config.toml
n_head = 4
activation = "gelu"
positions = "rope"
tie_embeddings = false
init_std_up = 0.0406
beta1 = 0.9
batch_tokens = 65536
MLP neurons of a small language model. Each row is named by its layer, matrix (up: input weights; down: output weights) and neuron, and shows model dimensions 80-175. Each number is 128 + 32 x the weight over its row's rms, rounded and kept within 0 to 255.
After each neuron's rows, "fires on" lists the tokens most often at its 100 highest values on Wikipedia text that the model never trained on.

L4.up1409 [126 126 132  80 128 146 154 110 111 157 154 112 140 131 142  56 182 193  87 145  82 100 126 167 153 104 143 104 140 141  99 149 161 140 164  43  57 119 139 175 135 127 107  87  96  72 148  52 136 145 146 103 161 129 105 103 140 144  97  93  49 131 146  95  93 175 169  87 114 124 143 206 129 141 170 103 202 112 172 148 175 119 104  66 138  75 137  78 207 121 159 137 138 164 123 145]
L4.down1409 [ 99 135 127 188  46 161 104  98 131 131 112  93 107 167 120 181  78 193 124 160 185 134 126 114 105 127 110 147 120 169 130 135 137 110 108 118 144  78 115 185  96  84 178 170  95  88 116  90  95 120 115 125 121 168 151 137 129 159 124  77 124 144  86 145 124 102  75 104  84 130  74  96 145 118 135 121 109 144 136 136  87 107 171 195 153 103 134 130  93 162 118 116 105 156 132 120]
fires on: "\n", " day", " time", "\n\n", " Time"

L16.up71 [ 90 166 152 140 108 128 154 126 178  99 107 104  94 139 129  70 166  83 136  60 172 151 175 114 131 156 140 127 120 134 108 167 140 155 169  95 122 100 141 143 177 138 137  90 124 112 165 161 184 131  63 146 105 127 108 106 117  96 129 105 178  68 171 122 154  71  89 164 136  89  96  82 163 121 149 148 106 123  95 135 161 171 121  82 160 102  66 128 128  88 103 110 123  97 109 105]
L16.down71 [ 41  58 135 130 142 100 135 135  96  98  84  86 145 171 132 114 104 156 159 203 134 152 129 142 129 142 165 119  92 148 104 154 123 135  72 105 107 122 125 150 109 148 131 116 184 168 177 131  94 153 149 154 142 219 123 157 124  67  92 124 158 115 116 108 128 110 101  94 137  95 144 160 158 132 112 100 146 119 109 125 137  88 108 110 105 101  87 151 112  70 124 138 160  96 152 165]
fires on: " l", "L", " L", " | L", " (L", ", L"

L18.up627 [107 121 118  98 157  94 111 132 147 109  93 136 163 163 124 133 159 188 170  75 138 147 146  99 105 172 110 124 154 107  83 122 195 153 113 113  89 162 150 135 162 176 143 122 133  72 110 158 139 159  51  71 133  82 109 104  93 105 122 150 132 139 155 154 143 128  56 110  86  93  50 132 135 117 108 153 164  75 116 152  83 128  78 138 172  99 168  72 141  82 148 129 149 108 127 168]
L18.down627 [ 71 103 105 115 143 161 191 165  94 129 117 207 149 127 131  87 132  75 177 164 132 153 154 113 147 150 174 111 160 153 146 134 113 111 127  88 101  86 119 196 135 140 120 160 168 134 120 149  78 154 239 122 128 182 123 141 109  90 182 126 176 143  98 173 118   1 130  77 111 124 171 120 134 119 142  84 130 125 142 139  98 116 141 162  78 130 168  73 126 121  85 111 171 137 124 149]
fires on: " L", ",", "- L", "L", "1"

L4.up121 [142 120 220 112 185  39 157 104 158 164 107 107 174 163 157  77  92 127 111  67 144 169  84  88  91 156 100 212 179 143 121 129 100 115 115 174 131 106 101 162 123 143 125 146 156 122 136 118 136 153 115 176 184 108 110 126 151 113 150 136 130  95 138 161 160 136 116 103  86  90 109 106 176 118 200 124 196  83 130  58 163 186 112 161 135 162  76 124 110 118 133 152 153 181  90 141]
L4.down121 [115 198 188 123 140 146 111 165 117 149 145 109 120 121 113 147 128 107 162 104 131 123 160 130 143 110  66  95  98 136 123 113  86 121 144  72 112 112 137  77 158 136 113  95  92 143 109 180 131  98 162 153 100 145  53 188 121 148 115 142 127 121  76 104 152 150 120 184  90 134 138 116 110  54 112 161  83 147 117 181 142 125 134  91 188 190 151 173 152 179 127 155 139  70 138  77]
fires on: "'", "'s", " ", "\n", " | ", "L"

L19.up889 [100 140 119 117 122 158 146 125 151 103 126 128 137 156 179 151 171  87 107  97 134 115 112 205 180 198 164 161 110 154 146  75 121 119  94 108 125 119  89 110 187 154  74 101  74  78  77 203 196 135 140  42 148 123  65 102 124  95 118  82 137  71 163  81  61 104 134  81  86 189  64 116 161 138 115 136 140 132 162  91 150 161 135 146 166 213 148 120 118  61 129 176 150 130 106 131]
L19.down889 [205 117 114 133  80 165  98 176 111 130 157 178 139 122  77  71 126  63 123 171 154 122 116 155  98  69 141  98 118 121  91  73 145 109 141 127 179 128 132  81 114  75 163 124  63 138 169 134 120  94 151 137 140 129 183 123 185 112 100  81 137 156  80 129  76 136  95 167 157 107 111 134 110 130 121  90 220 174  77 105 142 157  85 109 137 151 145 152 160 137 135  66 127 151  87 174]
fires on: "–", ") | ", "|", "-", " of"

L4.up1385 [ 60 123  80  81 114  89 129  82 189 112 123 131 109 125 120 151 175 163  87 127 151 169 116 137 150 177 127 141 106 114 135 182 129 170 156 137 108 139 189 161 163 167 136 144 110 134 157 130 128 125 100 163 122 130 154 171 115 167  96 128 136 120 166  88 139 117 107 181 119 118 162 124 162 109 175 168 126  88 152 152 151 113  75 145 145 152  91 148 152 142 109 184 168 124 113 105]
L4.down1385 [ 99 125 118 101 123 180 166  87 159 122  96 140 107 102 138 114 155 119  88  72 148 181 135 164 180 175 127 133 120 141 166 148 122 120 104 206 106 137 140 125 177 134 150 209  82 134 129 145 106 118 146 112 141 101 153 161 121 128 118  97 160 161  96  38 151 120 127 171 156  79 147 143 111 130 103  90  92  65 103 142 129 138 166 153 108 145  93 109 120 122 115  84 115  79 182  96]
fires on: ".", ",", " ", " (", " is", " l"

L18.up1408 [117 121 109 125 109 111 150 121 154 155 154 132 134 107 120 121  79 193 102 171 108 138 170 161 117 127 122 186 190 158 140 119 111  58 156 160  95 105 117 141 207 122 125 123  81 130 143 131 174 128  85 101 188 107 195 100 154 192 139 148 102 178 138 144 183  76 158 173 139 135  92 111 198  82 128 157 142  86 131 135 149 159 117 136  91 150 106 153 112 122 107 102 101  98  86 124]
L18.down1408 [117 177  90 174 127 139 118 159 102 129 178 142 106 173 135 163 119 150 159 109 197 113  61  87 136  88 146 141 120 103 102 142 151 149 111 150 168 140  84  90 110 151 112 134 131 118 111  90 123 169 161 140 113 124 125 157 115 126  61 153 145  82 103 111 159 102  95 104  65  71 129 129  71 110  93 132 142 141 131 136 113 173 180 105 103 165  93 121  91 148 106  81 105 123 105 164]
fires on: ",", "t", "ing", "g", "l", "uz"

L4.up1072 [153 168 161  97 168 137 170 129 134 100 148  96 128 156 129 101 157 183 105 135 145 136  99 153 116 117 122 169 112 167 115 143 106  98 131 174 117 135 141 105 109 121 126 146 142 118  85 115 128 201 116 174 158 146  92 102 143 126 124  84 118 119 169  71  76  89  83 161  92 155 196 114  67 123 171 106 141 135  73 126 175 127 132  54 204 136  90 117 114 107 157 147 181 172 133 186]
L4.down1072 [ 94 149 200 120 140 121 113 109 152 174  94 126 153 178  90 108 121 150 104  97 200  88 156  92 138 126 125  96 131 149 105 127 151  93 144 131 120 180 151  83 104 158 161 127 146 119 237 110 147  77 156 132 119 146 125 137 143  98 158 127  92 160 112 150 146 174  83 172 100 112 115 136 123  92 145 104 107  92 127 113 142  89 139 157 114 128  95  92 156  99 145 125 128 162 113 133]
fires on: "\n", " | ", ":", ": ", "ional"

L19.up363 [185 156 173 131 160 179 114 102 194 165 128  79 104 113 101 147 157 153 108 131 176 146 166 135 150 154  96 135 117 142 171 166 109 140 154  62  93  99 138 104 123 139 122  96 162 112 170 190 127 149  72 134 104 122  94  81  85 147 131  98 158 206 152  30 110  84 120 163 118 107  92 131 189 145 131  94 201  95 181 108 174 126 140 183 150 134 156 134 206 116 107 111 113  90 112 128]
L19.down363 [178 120 111 138 100 175 123 157  74 149 131 101 203 107  85 108 158  73 152 135 103 125 156 126 135 135  94  17 121 100 114 136  77 130 129 115 142 114 105 140  85  70 144 130  93 148 135 132 150 102 107 176 169  97 117 140 124 100  69 161 154  82 129 135 134  74 150 128 161  63 119 114 102 100 200 152 104 152  65 139 139 116  71 142 161 141 137 135 135 134 125 123 157 108 136 158]
fires on: " Sh", " sh", "sh", " has", " dis", "h"

L4.up223 [131 128 119 113 176 134 122 144 138 160 119  65 141 119 111 143 139 135 108 139 121 105 150 220 191 104  93 169 134 139  96 113 156 131 129  98 102  95 105  68 131 135 147 151 118 152 144 111 179 162 165  20 173  98 144  42 111 138  77 153 122 107 124 122 174  87 103  98 131 111 115  93 108 108 112  76 145 134  76 118  57 132 109 172 162 104 110 171 163 114 155 157 166 119 133 102]
L4.down223 [149 141 119 149 127 162 178 132 114  74 186 122  84  25 141 103  67 118 158  57 110 122  98 104  48 135 133 112 163 140  82 135  60 135  99 198 126 130 151 175 108 148  75  83 145 145 121 125 125 146  90 193 151 130 166 144 129 118 107  99 134 119 142 111 123 149 122 141 168 122 157 162 104  90 196 136 169 175 153  87 175 139 177  98 126 143 149  95 145 137 121 106  91 112 149 150]
fires on: "r", "al", "orn", "or"

L4.up1109 [116 123 140 176  98 149 115 166 114 127  89  52 122 118 103  70 173 169  81 147 195 122 123 197 174 161 107  56 100  98 138 140 194 102 146 120  71 124 147  96 179 228 117 112  85 109 145 156 217 155  53  82 146 126 140 131 157 152 142 165 147 176 123  83 187  76 154 116 167 153 136 133 179  54 111  81 138 163 127 119 104 161 133 101 140 123  72 133 126 108 134 111 143 135  91 118]
L4.down1109 [176  92 117 174  94 131 148 159  79 146 201 132 106 107 206  94 153 195 125  98 108 129 154  80 123  82 117 143 134 153 200 173 149 140 104 192 133 143 129 125 103 130 100 159 155 144 138  92 105  82 113 157  71 127 172 124 113 128  93 116 131 100 110 129 183 170  92 173 105 172 158  85 126 138 160 104  94  80 110 125 144 153 143  93 144 144  81  57 157 106 175  97 110 152 158 150]
fires on: "al", "ing", "orn", "urd", " who", "3"

L18.up1186 [161 150 116  77 162 137 131 121 105  94 153 149 148 120 124 190 106 152  99 131 111 127 140 201 126 133 136 152 144 120 175 100 143  97 124 102 113 146 160 110  87 137 135 135 134 147 169 146 168 146 141 124 113 202 109 106 141 120 165 132 165 142 146 118 137  36 110 110 139 185 160  69  82  91 156 137 190 134 173 176 113 185 120  96 162  92 132 133  98  61 131 134 156 133 141 153]
L18.down1186 [112 148 142 109 172 127 145 126 119 121 162 100 213  72 170 144  98 121  84 184 191  91 112 125  96 185 119 166  76 101 129 117  81 107 151  88 131 113 103 105 183 117  88 171 112  91  99 230 190 222 138  77  98 142 180 157 136 154 138 102 136  91 125 120 126 114 121  97 139 141 153 134  62 142  92 158 161 102 163 164  79 132 145 120 132 121 106 103 140  98  71 125 125 165 113 141]
fires on: ".", " | ", "°", "′"

L19.up286 [159 155 186 120 182 101  95 145 119 144 131 116 123 199 113  65 182 107 151 140 107 163 116 103  84 115 111 109 170  91 131  61 145 126  99  94 139 127 199 133 166 117 144 128 108 170 159 103 123 162  60 107 135 126 120 102 107 118 151 152 194 103 204 128 135 149 155 123 174 165  69 127  78 116  91 116 147  85 106 140 116 156 108 143 104 123  97  91 122  33 104  77 178 157 111 154]
L19.down286 [186 127 118 130 119 149 170 101 119 173 117 143 108 111 106  67 138 123  90 116 129 127 135  84 121  80 188 133 104 146  77 180 126 144 168 210 205  84 161 167 100  94 126 118 104  97 106 119 129 106 124 144 111 113 145 149 179 113  99  91  58 101 123 163 121 158  81 110 116 153 121 119 128 114 181  89 130 140 159 122 150 147 114  82 165  99  69 194  71 184 102 214  89  99 140 151]
fires on: "| ", "od", "; ", " st", "St", "|---|---|---|---|---|---|"

L4.up936 [147  95 139 129 111 128 133 135 131 127 147 120  72  61  66 103 117 131  96 121 144 148  83 119 106 126 156 150 124 128 127  59  93  78 110  68 134 118 103 132 125 154  95 130 117  47 173 185 109 216 162  89 114  88 132 155 150 158 145 164 158 155 175 130 119 102 114  52 108 159  85 145  67 117 102  98 135  71 158 126 113 133  81 110 139 131 118 125 108 125  85 111  84 154 141  88]
L4.down936 [154  65  71 180 106 137  66  87 138 173 110 119 128 165 121 137  98 144 114 161  98 112 162  89  85 113 152  89  87 138 168 121 101 118 153 107 194  87 175 149  94  39 191 167 100 137 125 103 139 113 115 111 198 107 145 108 157  98 142 157 155  90 150 160  40 140  43 181  91 114 136 137 148  73 115  91 110 126 105 116 100 102 178 121 117 106 100 123 135 123 127 109 107 148  73 163]
fires on: "t", " mult", "T", "ut", "ult", "am"

L18.up977 [ 88 104 148 133 108 114 170 123 202 147 155 146 132 137 155 134  86 155 131 132  68 186  95 162 151 139 106 138 122  64 128  90 150 105 186 153  86  97 119  84 167 147 117 213 155 130 145  79 140 145 122 183 103 102 107 170 122 129 121 106 157 163 133 149 215  86 120 107 140 104  71  82 124 113 124 125  97  85 139 136 130 162  97  68 128 134  69 103  94  82  99 150 161 114  74 164]
L18.down977 [117 190 121 151 102 105  66 105 123 127 140  83 123 162 138  93 129 175 105 161 117 201 157 170 130 164 135 147 111 135 159 100 146 107 117 104 145 121 166 135  75 118 137  79 107  46 162 165 101 126  56 136 110 101 110  81 169 141  88 161  66 126  94 101 118 142 197 108 170  80  93 112 130 138  62  87  78 195 157 128  99 141 136 145 109 117  83 128 140 108 186 150 104  79 179 166]
fires on: " l", " | ", "er", "ia", "a"

L18.up1534 [ 96 150 157  66 133 136 157 137  70 159 150 144 144 102 141 130 155 138 140 151 132 117 136 148 140 122 151 156 123 154 146  92 119 145 143 177 180 174 163 141  95 163 154 159  82 104 107 140 135 187 184 130 105 140 117 109  86 152 150  85 148 173 138 145 165 112 174 129 144 184 118  60  87  92 118 179 100 163 180 132 165 146 127 124 146 106 133 106 135 138 123  96 161 142 136 127]
L18.down1534 [ 81 145 181 110 126 158  87 124 130 128 153 115 172 134 209 144  95 106 118 165  64 144 101 104 124 163 158 134 155 153 123 124 106 124 143 137 211 152 122 122 142 172 148 109 145 159 114 200 109 145 127  98 160 156 162 141 123 136 132 145 122 154 142 110 124  85 110 111 135 150 131  68 113 133  55  94 176  97  87  91 136 175 122 133 111 143 141 106 163 142 135  98 112  82  74  88]
fires on: " | ", " |  | ", "′", ") | "

L18.up695 [115 131 129 102 124  93 146 108 142  80 138  97 146 147 126 111 151 137 102 143 122 136 134 119 159 159 109  86 100 186 136  93 121 170  86  87 118  91 170 148 110 145  47 165 149  96 193 143  96 164 159  93 136 145 141 140 125  97 138 173  95 126 152 150 135  87 177 170 202 165  95 125 160 148 150  99 147 164 118 151 150 166 136  78 119 123  62 174 141  50 162 100 136 126  55 129]
L18.down695 [172 174 155  55 109  66 111 144 115 165 119 141 115 162 140  66 122 120 142 125  99 112 155 148 110 129 149  82 154 129 156 196 151 141 179 121 167  76  89 122  83 109 130 133 168  69 103  77  85 179 131 123 153 139 129 119 128  93 119 161  98  99 166 156 157 153 130 138 128 149 105 162  90 136 136 135 186 130 148 128 130 120 113 104 207 116 110 127 157 154 166 116  94 163  83 227]
fires on: " U", "–", "| ", "2", "; ", " Cro"

L4.up433 [115 157 164 138 106 104 114 153 172 103 134 116 148 106 170 125  94  78  86 166 110 185  82 150 125 161 121 168 108 138 167  94 107 130 117 122  96 128 123  72 171 216 138 204 122 142 168  95 124 131 113 136 142 139 120 123 123 100 152  91 148 128 111 145 117 107 143 106 152 110  84 107 134 144 106 136 152  63  79  98 161  97 112 130 110 187 109  80  72  92  84 103 111 163  61 113]
L4.down433 [173 147  87 122 153  62  93 108 110 130 103 112 144 151  96 150 109 131 130  86  99  69 125 103 170 145 111  92 136 100 105 107 124 174 104 165  71 148 104 106  85 109 167 190 125 132 105 138 165 138 113 114 100 113 117  88  87 159 126 150 137 139 139 132 137 135 110 102 106 135 141 129 140 128 175 143 111 116 144 150  68 118 151 119 162 166 139 118  93 104 221 155 132 174 184 194]
fires on: "is", "es", "as", "us", " one of the", " of"

L4.up648 [ 99 116 113  88 168  94 148 172 171 106 179 129  86 160  83 132 130 136  55 154 126 152 165 156 119 127 131 151 146 157 168 148 103 207 133 178 102 120  98  74 146 111 130 190 139 183  92  61 160 171 119 155 118 124 109 149 116 139 105 107 154 129 141 143 204 144 127 100 108 124 155 136 103 109  96 206 134 129 117 182 136  81  76 108  72  87 177 181 137 115 156 194 148 121  84 148]
L4.down648 [ 79 104  93 152 140 125  75 144 114 157 123 171  96 162 155 142 120 133 154 136 150 194 110 198 105 193 158  95 130 123 120 122 115 120 107 132 157 189  79  40  67 120 153 123 145 135 123  40  73 143 184 158  91 128 163 150 133 113 149 153 124 201  62 131 121 153  73 143 108 123 177 103 121 154  79 130 100 114 143 105 127 170 154 131  99 121  72 110 131 101 117 146 135  74 117 116]
fires on: " at", " in ", "th", " this", " first", " Th"

L4.up1211 [132 107 134  51 151 121 133 164 182 130 150 104 130 143 114  94 115 140 152  86 138  91 148 112 106 174 155 134  79  77 127 112 123  62 148 123 115 164  79 118 178 201 124 180 187 131 188 105 111 146 147 125 143 184 150 120 112  92 129 142 166 148 159 125 131 148 141 210 127  78 155 117 179 106 151 155 158 109 167 124 145 104 123 127 104 115 147  97 128  70  90 138 152 131  81 114]
L4.down1211 [141 108 118 145 152  88  92  94 141 131 184 154 139  98  89 145 140 125 133 147 125 111 174 150  60 116 112  67  72  79  77  58 131 112  69 120 111  83  82 118 126 124 123 149 123 108 130 167  40 123 147 196 123 161 111 123 195 198 145  65 194 138 157 129 146 124 131 186 169 133 154 191 129 129 117 109 148 109 149 136 130 174  83 103 163 128 169 159  77 204 134 116 123  90 147 133]
fires on: " their", " they", " its", " to", " the"

L4.up375 [ 75 152 163  98 165 108 196 140 151  72 186  93  93 150  91 102 154 139 113 104 145 142  92 104 154 134  94 108 147 156 171 116 104  85 189 143 201 150 169  52 140 100 135 137 150 105 105  89 146 176 124  97 141 121  90  97 115 140 115 181 160 205 143 134 153 104 151 186 120  92 146 138  97 117 137 127 142  23 168 153 146  81 111 118  85  53  97 102 136 136  72 156 136 148 115 171]
L4.down375 [130 122  93 133 105 109 176 135 143  99 132  86 140  91 130 110 150 174 116  83 140 153 118 121 188 146  88  88 119 117 137 139 159  73 179 133 132 141 110  87 122  88 142 118 177 126  84 123  86 154 228 142 159 149 152 108 139 112 151 123  74 136 127 113 103  92  48 133 157 152 137 101 117  84 107  75 132  92 146 159 129 176 146 138 142 152 149 106 171  94 109 146 149 114  76 165]
fires on: "f", "m", " Comm", "b", "F"

L16.up1029 [123 191 128 103 160 108 182 103 166 138  83 122 174 146 151 138 144 218 102  66 129 122 109 106 117  69 125 112 123 172 131 169 148 183 129  67 127 101  96 108  90 129  86 199 138 130 131 148 120 129 142 139  95 121  69  62  97 134 127 150 110  88 197 154 117  83 189 124 148  76  50 102 190  97 101 150  70 135 112 106 127 154 212 137 148 112 137 130  99 124  87 173 145 116 184 146]
L16.down1029 [130  89 178  87 191 136  19 175 127 105 186 168 121 139 113 124 120 143 125 140 104 166 149 118  80 131 138 166 164 123  83 125 118 154 150 144  94 207 183 128 166 160 168 143 124 122  83 120 101 126 125 198 206 106 123 185 120 122  76 110 138 143 129 108 163 163 100 155  84 138 117  73 102 143 127 101 172 148 140 101  80 134 146  76  87  98 124 149 149 129 164 133 137 174 108 145]
fires on: " |", "=", "),", " by:", " a", " S"

L4.up1068 [147  99  84 101 103 125 155 153 163 110 211 129 133 143 141  87 163  57 137  74 105 181 105 111 151 164 166 123 155 111 113 125 124 164 162 137 108 171 158 118 150 136 139  93 126 137 123 135 136 124 128  86  83 171 160 171 134 114  97 104 235 166  76 103 103 118 151  98 165 114 213  54 116 140 153  57 112 177  78  94 119 158 107  56 132 117 114 158 126 190 119  94 127 137 112 112]
L4.down1068 [118 148 166 169 151 109 126 123 154 136 126 107 167 140 131 113 118 131 149 101 158 109 153 115 115  95 194 126  61  53 131 107 102  49 113 139  88 156 171  75  85 137 206 182 133 127  97 137 119  81 104  72 171 155 124 189  89  92 131  86 123 118 154 146 128 120 122  83  99 138 162  71 122 121  97 158 126 142  90 110 169 106 173 123 140 122 165 107  57 128 139 113 128  98  75 118]
fires on: "als", "ers", "ues", "ters", "overs"

L4.up267 [163 175 151  98 125 100 144  85  89 113 102 115 154 114 129  81 155 141 161 117 188  58 130 102 158 152 104 154 102  62 119 103 123 140 121 107 132 110  85 134  93 135 108 110 153 150 107 127 104 126 134 116 101 146  73  92  96  81  83 146 124 132 121 102 173 157  95  44 141 192 123 162 167  86 102 162  79 159 152 149 115 148  95 143 131 160  78  57 128 120  65 209 154 126 117 169]
L4.down267 [142 135 149 140 153 123 127 205  81  81 164  59 143 117 132 126 124 143 157 112 171  93 164 142 102 136 113 162  83 132 120  86 119 156  90 130  82 137 168 120  69 116 135 142 147 140 165 101 137 112 120 162 178  72 145 130  95 103 165  98 162 134 120 171 176 154 169 130  82 107 138 125 148 106 154  96 128 179  81  92 138 137 147 104  61  79  54  79  82 112 130 127  93 168  36 180]
fires on: "on", "ard", ";", "ch", " end", "fess"

L4.up135 [106 126 171 109 118 103 177 120 150 133 115 164 138 109  97  91 121 149 136  69 101 117 141 149 171 166 137 122 175 164 136 127  95 116 125  87 157 125 128 145 148 137 119 132 177 112 141  78 110 124  89 144  78 136 151 143  71 145  69 158 124 160 132 156  90 128 201 176 190 112 100  97 208 113 106 144  91 108 180 178 152 147  63 148 130 159  99 125 196 113  67 184 191 131 129 132]
L4.down135 [138 144 122 130 104 117 121 152 131  89 111 147 112 118  92  77  45 105 163 114  71  63 130 142 160 130 139  90 191 101 162 165  90 109 104 119 104  79 114 153 166 158  63 111 163 159  80  65  45 182 194 152 130 127 171 151 185 174 123 128 107 123 190 140 142 113 232 156  95 149 104 135 164 132 177 125 125  80 151 140 139 110 137 147 108 163 106  83 166  92 109 157 142 105 106 131]
fires on: "W", " w", "w", " | W", ")"

L4.up658 [144 190 137 123 131  69 164 126 167 148 146 114 133 144 167  89 107 144  69 166 156  50  99 214 182 127 134 184 126 130 139 137 103 169 126  97 158 154 109 116 176 139 176 161 115 144 149 175 206 161  87  93 113 125 106 141 118 175 109 162  71 130 150 107 123  55 105 148 135 155 141 104 109 148 153 118 116 147  75 120  66 150 113 107 147 106  87 102 132  95  85 166 132 107 107 167]
L4.down658 [128 141 134 101 171  66 143 129 162 103 108 125 139 108 136 131 116 128 156 142 145 140 178 148 155 105  88 110 193  95 113 137  84 129 133 187  93 145 146 100 137 122 184 119 105 130 152 161 141 177 119 104 104 128 154 105 173  52 118 143  83  92  80 131 114 132  91 159  91 152 111 129 117 121 153 138 128 141 136 168 113 151 139 113 145 128 101  95 141 122 101 121 153 126 120 168]
fires on: ": ", ":", " |  |  | ", "ing"

L18.up1237 [100 126 177  82 145  76 164  92 123 136 125 102 126 147 105  49 102 150 166 174  94 150  92 128 181 133 101 138  46 113 109 126 156 129 135  77  89 111 164 166 183 101 137 182 149 180 198 130 133 123 150 175 126 107 118 161 166 148 148 152 158 172 173 101 186 106 149 134 136 169 153 102 129 134 173 136 124 114 131 127 137 154 158 116 157 155  49 148  86 110 100 176 173 178 144 177]
L18.down1237 [126 103 152 189  52 159 173 103 179  90 178 172 152 146 148 136  96 144  78 121  63  87 129 160 146  99 118  80  94 109  66 175 151 122 165 116 111 133 137  71  60 135  89 127  84  91 176 118  51 193 166 125 138 139 179 167 131 131 168 152  77  89  84 133 110  86 160 111 142 124 100  83 140 166  95 107  78 109 153 167 114 141 131 160 133 151 141  93 100  85 163 125  94  99 173 161]
fires on: " | ", " L", " l", ","

L16.up1196 [126 190  89 149  83 100 126 104 124 157 134  95 162  88 151 101  99 122  86 107 105 109  58 144 127 177  93  94 105 111 107 145 144 184  83 130 118 133  85  61 118 142 131 201 115 163 117 163 172 118 111  93 132 117 129  77 162 194  85 105  78 172 172 164 170 126 194 161 204 138  78  75 101 126 133 102 112 124 117 101 127 185 166 107 118 132  65 152 117 140 115 138 117 143  84 169]
L16.down1196 [124 111 123 121  97  86 113 107 144 155  94 112 107  93 145 144 163 133 137  86 163  60 108 168 158 148  91  73 201  95 106 138 154 119 147 177 104 102 134 172  93  94  96 188 141 193 119 159 153 141  98  71 172 140 104 130 156  80 103  79 115 145 137  73 130 100 161  99  92  94 168 132  42 107 161 141 174 107 157 130 137 115 210 117  94 154 120 164 132 189 163 147 129  86 160  87]
fires on: "es", "as", "ag", "ings", "os"

L18.up1129 [102 197 156 129 190 142 161 158  99 161 146 136  82 130 137 121 152 141 134 117  75 140 151 146 142 100 138 111 180 163 138 135 139 165 170 124 133 115 102 135 172 186 141 177 115 114 170 136 221 148  94 129 166 100 129  66 165 135 129 204  98 130 157 135 159 123 130  70 167 143 102  93 134 132 182 168  91  79 154 126 127 130 107 116 143  73 102  59 108 155 114 106 134  45 111  97]
L18.down1129 [166 109 167 176 113 117 114 144 166 148 110 139 108 132 100 118 114 144 137 155 121 143  90  99 163  95 140 203 109 125  62 183 140 134 144 116 108 107 120 118 117 137 107  58 154  83 113 119  72  74 163 123 155 155 129 182 133 129  97  86 137 190 132  61  85 150 149 153  97 134 112 190 129 114 110 101 130 152 105 141 111 153 124 134 141 125 109 163 125 138  93 190 137 142 142 140]
fires on: " Ed", "th", "ing", " an", "g", " Mad"

L4.up1032 [116 193 157 155 145 144 124 110 165 184  84 122 124 123  59 138 167 116 127 132  95 162 127 174 174 192 105  92  96 106 181 128 114  79 161 112  83 122  99 147  80 168 101  86 100  80 149 171 163 120  94 120 140 105 128 123 175 167 157  69 177 149 135 134 141 187 150  51 179 123 101 151 134 121 125 151 121 115 111 105 180 131  95 155 111 165  63 112 165 101 118 147 161  99 112 146]
L4.down1032 [127 184  71 119 126 194 148 157  87  66 127 138 106 129 144 117 105 108 166 118 172 125 149  69 117  90 108  92 129 106 119 171 160 130 178 133 180 119 119 108 141 177 129 125  99  44 127  85 121 156  88 169  69  65 202 108 205 131  91 159  84 163 124 155 153 156  86 125 171 158 173 121 113 193 163  88 147 111 143 160 160  90 111 161 129 132 157 117 113 115 152  92 161 131 116 149]
fires on: "ited", "|", " of", "ing", " early", "0"

L4.up163 [114 122 184 139 187 131 145 113 157 148  96 110 115 110  80 111 117 172  98 129 136 161  77 136 205 150 100 163 108 117 142 121 140  99 118 145  92 176 112 121 162 158 128 101  81  86 152 141 133 187  82 118 143  95 130 149 102 181 118 107 127 180 130 177 150  95  98 115 116 146 120 118  93 150  83 156 146  45 146 117  95 113 106 129 144 162 117 126 105  83  61 106  96 108  89 176]
L4.down163 [151  79 132 142 117  77 129  72  77 134 159 113 132 167 118 132 126 156 149 135 137 129  75 132 135 108  95 209 107 118 133 150 114  86  82  87 114 158 137  75 131 137 163  97 106 131 147 136  64 204 121 132 130 107 146  89  91 160 146 134 153 139  78 188 168 145  66 101 114 163 116  98 100 107 117 106 115  33 159 101 143 128  25 162 102 132 118 153 163 102 168 146  70 206 150 153]
fires on: "t", "ult", "us", "d", "ited"

L4.up761 [138  99 130  73 166  82 136 175 133 139 168 114 149  96 156  49 118  72  70 121  80  83 105 139 136 145 113 192 116 124  89 128 149 171 184  78 106  52 109 126 106 119 150 105 156 126 181 131 208 166 112 172  95 201 143 139 136  75 139 156 153 112 115  92 124 177  82 131 170  87 118 123 176 175 141 172 130  65 150 199 132 111 143 121  86 126 110 139 111  69 125 156 163 157  70 145]
L4.down761 [152 116 105 114  55 106 111 127  98 187 117  89 121 142 131 123 163  24 162 129 143 141 124 109 133 170 137 107 135 133  52 113 124  92 122 181 140 141 128 107 124 111 129 168  67 162  67  91 138 190  86  99  94 110  66 129 112 154  62 150 135 157 123 131 121 142 132 185  91 201 162 131 120  97  62 158 143 131 147 129 179 148 170 132 172 124 119 136 143 141 166 127 220 117  69 104]
fires on: "%", "}", ")", "\n", "L", "P"